{"n_layer": 14, "d_model": 256, "n_head": 2, "n_kv_head": 2, "head_dim": 128, "d_mlp": 1024, "vocab_size": 2048, "activation": "gelu", "norm": "layernorm", "norm_place": "pre", "norm_eps": 1e-05, "positions": "alibi", "qk_norm": false, "attn_scale": 0.0884, "bias": "all", "tie_embeddings": true, "parallel_block": false, "init": "trunc", "init_std_qkv": 0.0274, "init_std_o": 0.0, "init_std_up": 0.0274, "init_std_down": 0.0, "optimizer": "adam_variant", "lr": 0.0013, "beta1": 0.9, "beta2": 0.98, "weight_decay": 0.42, "lr_head": 0.011, "grad_clip": 2.0, "warmup_steps": 201, "schedule": "wsd", "decay_fraction": 0.291, "decay_shape": "linear", "final_lr_fraction": 0.05, "batch_tokens": 65536, "seq_len": 1024, "doc_mask": false, "train_tokens": 310000000, "steps": 4731, "dataset": "wikipedia_en"}
MLP neurons of a small language model. Each row is named by its layer, matrix (down: output weights) and neuron, and shows model dimensions 112-207. Each number is 500 + 25 x the weight over its row's rms, rounded and kept within 0 to 999. Numbers have three digits each.
Before each neuron's rows, "fires before" lists the tokens most often just after its 100 highest values on Wikipedia text that the model never trained on.

fires before: "-", "==", "|", "A", "S", "The"
L4.down390:489467465484457501506494489500494511507519476486500518489511484516542506512491532469498476511506528489460505496480494478491509474493494480478499504487504541497482529524494530505489480507480498498512508481507518518497495489498475455511512487492514474505505479521532486508509505512459487490

fires before: "2", "7", "1", "8", "3"
L10.down70:524548498530507494501467495483539527476469534474471534524488482487511458488494498506519473478495497513520504522452443466479443516508476515512521465506521507474487490536457513497498550495494527494550469430498460496493475464470473522485521509493476511497459480484505487496497488498509491499

fires before: ",", " he", " the"
L10.down179:531512524507494518518509488514455521510563503542477486538487520485497500499471479498474515453518451528508462474478499473528500497493501459501473487496525490495548527505465516534475530501520511476501492487498488524448458483478492476508470509478521491492508515448497503491513533481519537498

fires before: "8", "9", "3", "7", "0", "4"
L11.down208:511512513509492487529509423491530517538492494476504496530441524489536440515508472529470452482513523508500484475495473478471535502493497489559454514524516457476457472507415488495470522517553486503504538476464475482512503484493438539521518505461528482529454494476491482462440478502478467528

fires before: "\n\n", " She", " The", " He", " In"
L10.down625:484488523475509533538498476496522505495465476462509460531490524457516497530475499530530485491515470491512541449481496497501500515509533478523495482515523430491494496469455485511509533506550525513487534496518487461522504484545489493522495489519518497523515527503515487445489445512524473511

fires before: "-", " |", "\n", " ", " is"
L5.down55:518457482527466483519533485504475530517484519480511510532541530459502510493495479528508539492508508504529447494470501498487503468510502479437513489503544495481474507510468493505520480502496502532475516488536491508504468503489504523512563458485556496533467505497504481491475477421466452475

fires before: "er", " the", "or", "ing"
L11.down15:492477493521503513503506494514499523530464517527489521509515495500464490502500530474475466504547509502481491513515521503522470460489485540549494500504525455515510490469490517519469520469473532499514474501504483453490480497504473468495515488524490496476512468493500532531496490523499501485

fires before: "\n", " ", " —", "\n\n"
L7.down562:510480480460498487515502486501454533503510497433496489518495524480464483531498498488524492485501493479493512489476509475540486513525510504506487478455529515510472508549478442516478495515501476510513506482502552495469512491473483484476488492528498467513538538512529530493540510481522509548

fires before: "1", "2"
L5.down269:475484558541487464545495512515501506492536471497536524496526505490494490491469472496576501474544548559504494490444490495486493529488482497477495532499491522456537485528476479462477529524478459473470483472509537506573540503475434508491514483542504518477463471442532505473430474477506491490

fires before: "==", "-", "A", "===", " ", "On"
L4.down172:524425478485492483535526496501483509511489475489497496498534507513505494518517485519512526501530522511497489497490515512537520486506501468502518514476475492496487508462494531522498454494511485507506482492479521504535510502472519492473475537499505488473498511530460482454502516487507506472

fires before: ",", " |", ".", "–", ":"
L6.down437:521503467500528466534520468527493517497507494521500527471494508515499521439503498470512443500524516501489481519502504496493465495520509489499474541539517509513513493485525504530515487495499579504518442482510459503535458483505530539477506491524533507504527560421472518479502482443464529498

fires before: " |", ")", "%", "3"
L3.down666:526541486509513484456469508493544466511518521476517495515483477516501492469481516489478491530520496489543495500482455499542508479495478523514510554450524526465486486488509454498492479493523510521484528540514482499486496486506459514518467491504535511496503498511494501523495455535515510504

fires before: "s", " War"
L6.down700:510487481494503506456501549492497525481516502518501511515498497446474456496555537521473528495470462467493492541503489510453478483514536443540501472492478540491517493488483518480480476524491499543491505505515520445478516506472443506509457495515548516534498466479483486525482523533477467521

fires before: "\n", "\n\n", "=="
L7.down489:526515520530498474497513521510519479488533505496505448536530473498531481516551509523477476508459543494520493521505499470495501436531466535481473492531544485510466544484523526472517470519507503495480506472518486532490460480486498499538488522492492492534466517528505531488527500493534526490

fires before: " |", "\n", "\n\n", " and"
L5.down391:523505475507440478457505514489501517543483514516514478489502491506494536504516488520496483481512504491537529477541519440444518520492472514467499502449496496473484519495547488491511498538489514525450541517487506479483485530498488468504493482483519486511499498502507512558542477506501523553

fires before: ":", "–", "ff", "th"
L11.down20:501529465495475511515481476504491474482512519439478537515482489483550505505498472462518567482517487509494482449453516484512537481481540473499516458497512526463464472540518479457509509494478557520506487513483489542539474499510496467515533515534532477510510483488511497458477505492513515535

fires before: " |", ".", "el", "ble", ","
L6.down613:530522536512524525475515495506488451489523497456476455507524511491514497491482506468491500511524475541464498525556527565496509494473524563490465526504487526506507528458521477456458552503492491464476467508470485501482483544465498452489495453479521483519496517512475449451463506470517470501

fires before: " |", ".", " \""
L7.down126:509515551504531495481506488490457511502496551526492514503523493495490449476484503453504487530477507516485505522484492511458503505508517505467566483487494521485481543509482494501552478501517528474507510472521505508547504497576440487522436496545499533473541504544523505476506517482465467515

fires before: ".", "-", "E"
L10.down309:547445520523485501492518436494508529519525508502536485507518530532482510443494518476492498497514525514476510479466482464467463517472516490536504475484454489494462497442526529464502502518483508472486484466499473556531517509519505532508480479513480460493494483494524468510511525453474549529

fires before: "-", "p"
L7.down766:497468482490485478511555499476465479510490518504482472509553520492511510540513574520487492502540529487504504467505468512517497442456482460489528490490463519449492568557416501507507517529496476509514514506521469483524514482500537531476476498520457480530520513489528487529513511524496512509

fires before: "-", "|", " "
L3.down773:494421491489482513511495489517492518487488451501526491465571513505496481496471536527525491494527534447477487485510501482495522485531514503433492457493473491484500515486451513497538449543470468540513491467513507493496544509490454488505528470501515532465510430464501474465486491505479495487

fires before: "ing", "ed", "es", "s"
L10.down1014:508501466507512464488550444481487478474499472516524470511480489545440498532501465480526477512530502492495502496512502538496466482468472478529445476508517460483492490507497535503483501539480497509516473475510498460511531491520509509473523511467501488422503517528518529501472454474502530504

fires before: "\n", " ", " —", " .", " –"
L7.down412:533478491479507475526503465475501521494492537476479483528486507488473525500505479486536490500486507471513496520498513464506478507508531447479452519469532534496524517495505461506517496554485496501492484519511534500504518472499502503487517479500512512505489524505524522436499473477516522486

fires before: "2", "9", "7", "4", "8", "6"
L10.down990:500476564490515508518462467497457501484474505471464494510446481494491479536564482495461504483528499499512513494481456451535516511506518508497501514515509511470474492496471534512502528463499505516508521445500490459487490516488495475518514506493528505555465521506518495524478492541538459505

fires before: "s", " ", "t"
L6.down664:495564496487506471511502559485488528496494486502542474522525499508490483525504492477496517534537549524524503499488439457534493512488479458510490463526464525517521477545472488500500490509479458531483544516496508514503495502499491495498499508481518463508494504503471508514507488555507460513

fires before: "9", "8", "0", "3", "4"
L11.down603:480515497499518509544514500475505507461527489462496524527465453525502438502485498542504486507488503488505531483518449500493523525467508469544481473506491533535523518474463514490456478470524458487547502506490519462477483504497500540515478474520520501519491463481501481536486474497511491506

fires before: "\n\n", " He", " The", " She", " In"
L5.down534:503440490456475501526561521507467496513426449488500492527508478507511511503513506520478492488565535506507511496531500465484462467547530546514500535498479397486496517501457512509492464495471509536476513489482487522505478465441526494496501483480528461493476450500509514466510503484513521467

fires before: " ", " N"
L3.down874:503480475500542508513489465545491495486493544481501506473576495548480501474507474500486492460532547516558547477508501513514510523529480570529488502502483509487516435530435472492474506514492512461493510492468469465531535519504484537496466506480535469522520503447501517514494470484467519510

fires before: " |", "%", ","
L5.down165:479510532449440486524455464484462479503493497518484484518522562498476551544460482521491495504551535530505493488494475488444501520444516460481537505498491506507531487503515482485514490514521500515509504506541508471475452497490473499519507486522546486510493492456521473492491508502524479490

fires before: "-", "==", "|", "A", "S"
L4.down200:478449499503498501506473510502509494515508461510525487477519458556519468526502512517516485525488558510495508499496493475506498484509485504480496503531507530493506544511464504487489445490505493527490521505504509506467518473477500472512476485506494494491526493485506482504516496527501501452

fires before: ":", " |", "|", " /", "p"
L10.down509:491511538493535501519514533532470527478497441506458515547478488506525454464496515477474446473498535530499546532517556535498493530490519489470486472516538467491499490548463532533502478522451512493528468503495512541490515531511476473478496488509505529492506479510486458466515471485540465490

fires before: "ister", "ist", "ed", "er", "or", "ing"
L11.down337:463491508511515477492499455515512498491472504488475501485478504494442527466497541438508487485542495527543531475523507503531517531500518505529490485532536503474495529488476508524517534552489521489480487476531480510473490528522490527454464505471521497486487481522501517480469483537515475511

fires before: " |", " the"
L4.down952:523483519525524510527485505535494554490461493514520548483481474472505487507512525448515500532520499482494499537508478530502495516510536500452511505501459502480475517512513488488496508497460528551505553503530514477513517517512490537508533502466491487503482474472525508468503527472476474523

fires before: "1", "2", "ing"
L10.down235:491458504486467491508531509526490520496538530476472530504466483520502497488489526485517503482471516461511483500499503511514508502481572506491558502510500518453498498534514509466472471550514510496548489476475479521525471476549500528496530493473539443492485520489479515484537477484514461493

fires before: "-", "==", "us", "A", "|", "S"
L4.down686:450485501532496469536522529513517535497473472496467489486514507503487529492498536494508532485521487489508526462490498492495507478523494458509526476493513551475483480507519479469522478540496469488481550480496487530505509500486507525491500495498519495513518502493484508529519467506490505524

fires before: "\n", " ", " |", " —", " .", " –"
L7.down24:505466504458527483503501506471473495494495484467507481514491537495413519544480500496521517507496474468488514481486508468530511491540530513487479477450533519541456524487499467503505489518514484527499488500512543498479495500471506521508528478524501477507506533524537522489509484479537546507

fires before: "2", "1", "am", "ph"
L10.down36:487429509500506496489544514527519554535497480484470475490456529504542543484433493467494447510526486508461474544499480461488492496480514552476477485526473521471496508472495508488463524504508519500526496529542474520466472526492487505515480506457475494485476486470457524463531488493508516504

fires before: "\n\n", "\n", "E", "A", " He"
L10.down307:499490516469485494508535539507479451501487484495521464498473499502508475517453525501492502442510513520454516477497489474499512518548514515497506494503468494501489544503432549498502541529503527492507522493512519466544500517498518517518505487501477473498457488512510487475525497510538468479

fires before: "2", "1", "\n\n"
L11.down21:492471513507550517511445515471531487491500510473475515470512527464449489477511557496477502503484481477487465513460471494491490507484544506503522524547518497482481527514468509480517503508479512564475477457478482495545528500504505561501477502478495499532436473535495447512516504495472500463

fires before: "\n", "\n\n"
L10.down366:456490511454474497503510595518496487509512497484498483503493507478485518526468473516484536485479530477499495473491526488528529517525494494474488517522526491449518517463478500475477509429537466473516487496541516492475524491524501511518472484508530543473499533497481475485544527462524511473

fires before: "\n\n", " a", " an"
L10.down901:465463502480525451524545516508479463458504468497521478491561510522514476517477483484491497516515505501556486464506513513505489459543524520464456509526494467498525509555468504481523454477532505472494529474511480501509511486494494490490483504494509498503503538477513512453509466488521491490

fires before: " |", ",", "\n", ".", ":", "–"
L4.down369:485473515466487516482506499501496440507498521526513502423517553517470523504490504519545532526518490511537490446460483555485508494473539520453523486518518476535484483502504470490546463551495542470437494491517528475517523511509505512539495507490517489516511520470532522499510540499527477494

fires before: " |", "%", "3"
L3.down199:545517541494479481533503484485527435510438480474508512500502509504494485496493468498533497521521487475513459491524472542532473464465502497498533488494477462507479526500551497498551436502492463495510479499498506462531502506474498534500541452528528540500514532503493522454508498495493521504

fires before: "s", " |"
L5.down964:485462501487519534482475459528474519468496481540488496532508527491488496481432465509526506553526490535515468520510527443504537499447428502497521482426504477485521521485476521518507495521477464501501505466524516453486511506508537496496466475499493499466561503550527497469466523492478484523

fires before: " |", "n"
L7.down1002:497507513493494530476486511498500517512497469503512513461488491500554555504502523530478517512476455515491512494515496496499500492484528494468483469544502489514484513481483532484496528484498551487474447504531489475505477506454457529496478502547527490497514509511448503473484484454495544523

fires before: "|", "-", "\n", "|---|---|---|---", " |"
L11.down610:473491471495493474491476489518565502472519512491542491500538508493513540490469493515518486480491476502464507489463484507528484487505488517517497508495482516476509461508488500510506496475463501496534508451473498533527567499500528492500542508470490505470536509468531510480524467491490493603

fires before: "\n", "\n\n", "ution", "t"
L10.down340:500497501489500534510473460513504453512459516477520465501452476535521533537508497549512493477481493501520513469453443459513483539483488498492503493526504442480520515482475521546494523495533507451463476520500411495495502472530525518513526501499515512484503483505508544508517464535517490519

fires before: " ", " the", " to", " in", " at"
L6.down661:491459493522469504491469466514525508492541486546478495522521548445486468501494510512524469467530509541453530522478492485452497458488508502534463507541550461497547490490462516541475533466479493505515500516459524522501489493510500568495484525501538476494498501490461497472468510454489494486

fires before: " ", "1", "\n"
L6.down944:490494516504509483506512517448454487486501496486477477571505531511476522491462510529522534481493446494482518494527498500517533489498468510512491481496473482523515502496461496500514539454510462529486506504484524523513527532529534497494555492471523454488476472501489467520469528452467453538

fires before: " |", "%", ".", "\n", "|", "°"
L4.down735:513481538510510506515481517479469540498477531535511525512498487500480526517487526503526480519498499505511513470533491507519493428511494500490516502532455525501522521549548526496524514520472480516461501453484505542497516483485445532507520495507504495487502538514506533506505505462499494507

fires before: " |", "\n", " —", " ", "."
L6.down947:474459474470459510499507461449481480483487530511515512520515558516504504525509493484522488527521481457540534518490528430525532520495510543480482487461493414503504496494509499488500504512461509521483462465502505455478463490494519465520544501501486471525529514513481522470480476490509528536

fires before: "1", "n", "2"
L11.down52:507510514525544534495493467508521480516505532544509563475470523485473493523460520491520485526503545518475470508467546493506441490484511488466485530479486555496506501533454520452537519465484530489485477475495546524522492505524504540478487477475500500466516532458498506440495518465465503511

fires before: "\n", "°", " |", "s", "\n\n"
L6.down412:521510476495493492478455522435510467497512516475539517535524472474492561513499522530523504520485513487481495517483501477531511503476466488497490509467474437504500491410528507513501507505511541524478505441509520480503479475493519515524539481554516485506515479501493502502491507487501572489

fires before: "==", "-", "A", "S", "===", "In"
L4.down966:490425495479495523501524510489501507482499454505498515494571495548493485475500504502495491494518532517486524534492511411473524519483505532490483487489522474491500540491468508456493452515487505507472508483491511497497500520493477472502476496488474480516527500508503510524497514513498497476

fires before: "0", "8", "3", "4", "2", "7"
L11.down0:515525511507443534504485469512542536539483439469490510472484509518493490472475479495505478504523464490483456500474441501507488492432508497537500514491520469534443475529486471506510488502497506486536491482485507441506536522510474511497525494466498514535447506525493502465502487509494489499

fires before: "1", " ", "2"
L11.down287:505493509498540537536507498508482506471507492487544535456502460502484493535504517505541518568480460508492470534518490505520491497501520533509490546474473528464535512504508482483485513469505507528466509528486551522537470497478546482522509478510499507487454509490464464501501476503463523456

fires before: " |", ")", ".", "%"
L3.down924:485479519494491535486477495476496503486530504520472501530476494544522504477522556493449486560463480496505510452514499514514535486471506495519514499501498475491484498522535506521479480522512485501507479519488486472491484528476461501479480454513547522486475514551531532511506464486520482529

fires before: "\n", "\n\n"
L5.down676:502504463468498480468455515513548476510500490493503476522494546515487519498494513530493494473481532492511510439493524499504486500504505452473490453464498538505516541515538485481534459523472474536467527504472507499488519471489480506507511484497508504522481514471547514503521516478518498484

fires before: " |", " ", "\n", "0", "==="
L4.down873:517482516479504519483479457497457511480520518528504557507465487503494515480522493538523492501500490499516532507531465485474476486488460569468499473556454502497498524525511534508480502487437563524488503503530463497577541518476492515527496486507515490486454489494554497498507461511521456565

fires before: ")", ");", "),"
L11.down313:494511449533507511516535508534523540521488556518498504480536482503467521476526508457461429484464480469470488504481497510507543502481501548512539502465491585492499487533481505487483541481514484519510504517466507499493531498491485493501488507520476551486493455487506503501500493496492499546

fires before: "2", "1", "el"
L11.down694:489542487511446501497482507490476494530517511496480465547504488480461506479438525513468481485489482522483490536511480513506441518489482478481512481505481478499489492564507505540496514491494470508540504486499455507472466503473497535509491515508518481488464498499468506510516514506473504504

fires before: " |", "\n", "\n\n", " and"
L5.down760:482474486511446499504511432464482489506489503477512488527532532468495538502516466545476462496526490502568525473484532520513547502509505512459507511470525452488486505514515493503477517490507516531460492479503430485481486485496496471472523464544489522514494528488486483516493473502486517515

fires before: "|", "-", "|---|---|---|---", "  "
L5.down189:471419505501505504531539476511481518491468480513491515480541541505513461501513517505525496472559543525493499503446528478459487499541517498392506523503527500459505509476426512524494477542451514529509504498506527513527523515499486510520525431513511514478479459507497480532486476489508485488

fires before: " |", "\n", " and", " in"
L5.down833:525505498503502499423477475539493505471555533489535479517519519483477561517476473501499475473516515522546487496466470476472484493511537493448503496455516479519517478486543498491462506497496570461512485497506468508506491488516502532510509446551547507515516521514510466501468500490520522533

fires before: ",", "."
L10.down368:508494511464489499520533514506466493518516524497493510563544498480533502506487504550498534486530497513531496484470523478473481532481500500537537506532567483481502483494467564476478478536498511448506519495458518481486525488482508454508478521536499500493477518524503508460525489520586540482

fires before: ",", ".", " were", " of"
L7.down649:543558485462480534504556531487476517518552482512544504517519492503516507504474527513449503475525476503474485520532499516506511457493540451464515526456482519512520497463521492518492481519473498492494497501532487504513476533500506470517544494504488492517496517489507486500520493538498493518

fires before: "\n\n", " The", " He", " It", " In"
L10.down363:521511532502468481512519530520504499500446481492521486512496524455517491529484517445469509496501504567500521489511495498520499450542524485502518495487455468524512502499462518510494502510510501501524527494535434467520509502485488461493477498509480472516493468496520505455509460481535500468

fires before: "-", "==", "|", "A", "S", "On"
L3.down1021:476445515495497499534503510490522516491497440503521479460486466548492490491493487512502481511525522509510520500515487468484544488506456526461485512522483521509491506484492521488539437520526475525510501511514485467504506473480497475542472475492497516456507513497536467497499491529513484443

fires before: "==", "S", "A", "In", "The", "==="
L3.down422:456379508518487503527521523473476514480502432463496497485562515525514497484481514501501501480537528496474487514511506468455501482522494520509498497489489501505489529471500528501522421514488472499518506515515519503533517482458513501514497479488511509500495473485537495504495484485507509505

fires before: "==", "A", "===", "The", "S", "On"
L3.down498:471368512511488503518540532496500519484482446496510500491570501538495507460488501496498482481552536501494498514512506450472510494512476532465499476490481502534462521476473515503540393507500490515513503511511510492535499500464519497508457472475499495490508500506530508527486479507501496487

fires before: ",", ".", "ly", "\n\n"
L11.down931:532500471457553534500516495513513523511551527543504491538503455526502473524506537502510494497499501502484544482525512451517459480529541463482461488483489561485489518536485464504534503517438497532499506497506546526501520561478492445499549483472506526505468524445529506500497496499547515494

fires before: ",", ".", ")"
L10.down529:547510470485516446516489451511576514457513492493519463503514523520485451492479496536493543456520482511506470521512495466539525481485555517487510466514517497479524503471519515527531511564509491445515493525494519474491486548533536503480538522520505511455488510506511503503452532488493508460

fires before: "-", "|", "==", "\n\n", " "
L4.down179:493482476519499516463474490549510501488527507488487500502568489501529498486508516483480476479525504496494490530500469476531500498512505503489493530509513552491512515505524470475476487505505483485486505507484462511497505511484499504533525506483482483489515516475489511548468498508480506489

fires before: "1", "2"
L10.down556:509489506513465485522503550513486480541549490511498504513490512482494481490494491527487521499510479530439466539477491515485503455512530486499491464479493592494473502482497536494486526462488498491503510520507519524494507550492492496541470499489497439513422574506477475494530493504472501499

fires before: " ", "1", ",", "2"
L7.down730:523506491499481496493510543528512551505523520516490484485546483506526552475474512489508544446493464513448493481533493461497511485511529535504482537521490510484493476474485522478516517495497502512553484488508510542513448548534473515499510463460538494507486482468471531519541475510513485505

fires before: "\n", "\n\n"
L5.down336:516486484530466496432539540468516472509501520501503510522481522484503443491526516521459514522465491509471503514491497509480500471478461507523522476495470488496504529469517508510536515458506490459507485508450524478525457514491539452515506481457464515487484446487483509490519489491501503519

fires before: "1", "2", "ute", "ant", " ", "ine"
L3.down312:481468482515550546506463537504552487520499499504500512503494474512492513512491458482540485507539508560504503504540533489457509527527495551506497516485495461464504524496491526477503544474459573504489506505460455544529520540486530511503457521504513492449495490492499482503548495486492487499

fires before: "==", "A", "S", "The", "===", "On"
L3.down404:461440518495507513519520504507516496526490432518516510455481467535475484475522499500481479502499504510496516518534493466497501521501475517466485507507505539493487538474474498459482459496513527518515500501490493475538507494482490489551447465486468497455551512481529469501510510519505493447

fires before: " |", "–", ":", ".", " to", ","
L7.down460:515467491471508526462487500500459495513502520489533537534577557512438484495475516430483492477509505509528477474469453481505477520498512494489481513509510473526498492492551523475523474515493523480468494488475504544497459522525510555522479498500510451461516522480515516521472494509520510538

fires before: " ", "p", "eded"
L6.down747:524494465452490477477541498486483491524496502493498459550511506496471491528479441530521505514551439508496509484505515528472555514522527508543464503498553518483518466458479482481506488500497514479518522545489539491481474495497533488513513472492465489469502484504511536482470481516531518495

fires before: "\n", "es", "ist", "ation", "us"
L4.down865:527521416503548483474492535539489535496487511488510514516516466477525488501505536500532534502469473480519521439498504421550479526529482492529514523499492473452467518463445513498523512502474497511458478500450529503488514510501511488478508456502515509438514499513501507489507523476516475533

fires before: "==", "-", "A", "S", "On", "==="
L4.down58:462424500507492503509492524478500494502479443492494484495544480573497485509490512505486471514491557511509522510515515435492510481498482524487470511509489519514484530496484506486510408501508494537496515500514528492507490496491502472504473478494494494499519500503495494515513509504504507441

fires before: "or", "iv", "ed", "s", "ing"
L6.down867:505483511507485516524482497519482522469502508485494497490467535508456517531519551481497488508527489477491538510469490514474484502446470463422506497487513537485494506484525515514512448507478477512498475460507505502486506508498495543477499515495503480524507496508521500475424483548457467517

fires before: "-", "==", "|", "A", "S"
L3.down740:465419514490516509529482531486522511494476445498510488464529484558481506479505488519493475483528522499499503510509525475491511498525474513470508490511498519509484518478487488492525430486532485529500494507511493485521507478462515477522455470492468515476508522504513475505477508514499501458

fires before: "-", "==", "|", "A", "S"
L4.down25:477438512501511515512488531492515494498506445510509492501531454560501485527488533510494476527479537492495519505504503446483512474505496499481482501517510512518493525485492494484500436488520493532499512501508516494487520488485500490495482486495486517516522496484495482508502503519513501457

fires before: "2", "1", " ", "n"
L10.down782:439512506496499501495480508494479458508519496508486497541483499528537511493490490548486540572488473524538513493498500473502539532528512477517465476524471505498544484465458475457504468467502506518469475442490529519467478526515493484508488504495518486514457568546543498510520522509513465515

fires before: ",", " October", " June", " January", " May", "."
L3.down372:477494468466499477516540502505504458490507444504454462445533523485537501475488469489451496491494525448495500523495476499464497520517553527499485498483495503521505503511520500473488499485495559494465506508529561522506503513531514529518521457557489477489522493487508511478503525499552531507

fires before: " ", " of", ":", "tal"
L11.down189:488508485518488501515495539527492555520503462515525512506505477542467498499530515449479462500519490561501491486493489554507486492483457520515506542451506456473528492483466502548541486508486475529502488494493507467500537498493540480508495557488496528492524537461491494527493501530503500516

fires before: " ", "."
L5.down267:492466516502455456517505538485456488526513488531500494537545492520467533508489447460461519517535492516490465477527453512491503488521515475530495530487524493508485524436522506510492473486483493524496491510482534511500493477526520517483526491534527475519460495500516460477491486520511558502

fires before: ",", "\n\n", ".", ")"
L10.down672:450494542481501526537544489512464497488496486468499478520505505478506527504448520502480520510494476495485516538482471526537505495527456501547492469510466519520531506482427520484488478521555471495517497516526491475502443507492502513549514536478491493508508514487507511467511499491500535464

fires before: "ing", "ed", "er", "ers"
L11.down693:519474481494573516463473436509499499504473492528490510512561500520508514522483490485450497520484533433457540486512541488480486474494447476501463525500502485483497448471518484509504453533492488507491455500503504470547506461526507502509516506480531523429532515488465519494483508521501506519

fires before: "\n", "\n\n", "ment", "=="
L4.down513:497506477482518472462487528508472482484487497433497472536476452504519562512510500494499450468510512506478522479509459457509542498489505476503497493511508502523506536504475525514474498484519477538511523504513484506475518441516477524500495468514483514515527503513499462494483530474523514523

fires before: "\n", "\n\n"
L7.down935:524494472498490469433515525527484442468487539482492493521500491447496459504504537501498526523496481463485537446507455502533449503518455469508489489468527500480471523508514506506508518493515503495508513492471520490511522492465482444520489525510493532537508458497489522494533472497479481548

fires before: ".", ",", " in", " and"
L10.down930:532493525506484531527555443459535514488500508502495475505497507540491459501479502466500502476517516526583528496475502492476506513495506529488523494528505468472515479491482476522509498529540545513509486532488493461450514465502500470475522498453512479519489517526518498475443507541549517457

fires before: "|", "-", "2"
L5.down228:509445484497515475509499432546467496514479483531519530500566525488499428492530488487514513467543560525466492456417508518504476478497488479453514545485526484447486499507439510510505508531471502510529509490530534504530502503496494511526515452539526504511498484486491484501461452481489480478

fires before: "==", "-", "A", "S", "===", "The"
L4.down840:508455523482485541453468460497496501519517490496511504491562515558459450528457497496508497509521507508504486505491464431502479492512502508514480513495489456469504510502578485513506508517480491524527495508486510497504486478488463518499475505506472508515518508493534519519490450497463501490

fires before: "\n\n", " He", " In", " The"
L7.down690:541483488471512448520548543500492499502482499430512468527475495498474552518494550461503503501553487511506506517487474445515520498501502483506495486478471450509489526486449474550516522529497488512525495473517460490498484481512522499515527494502467469491470485500540535447546487481534550461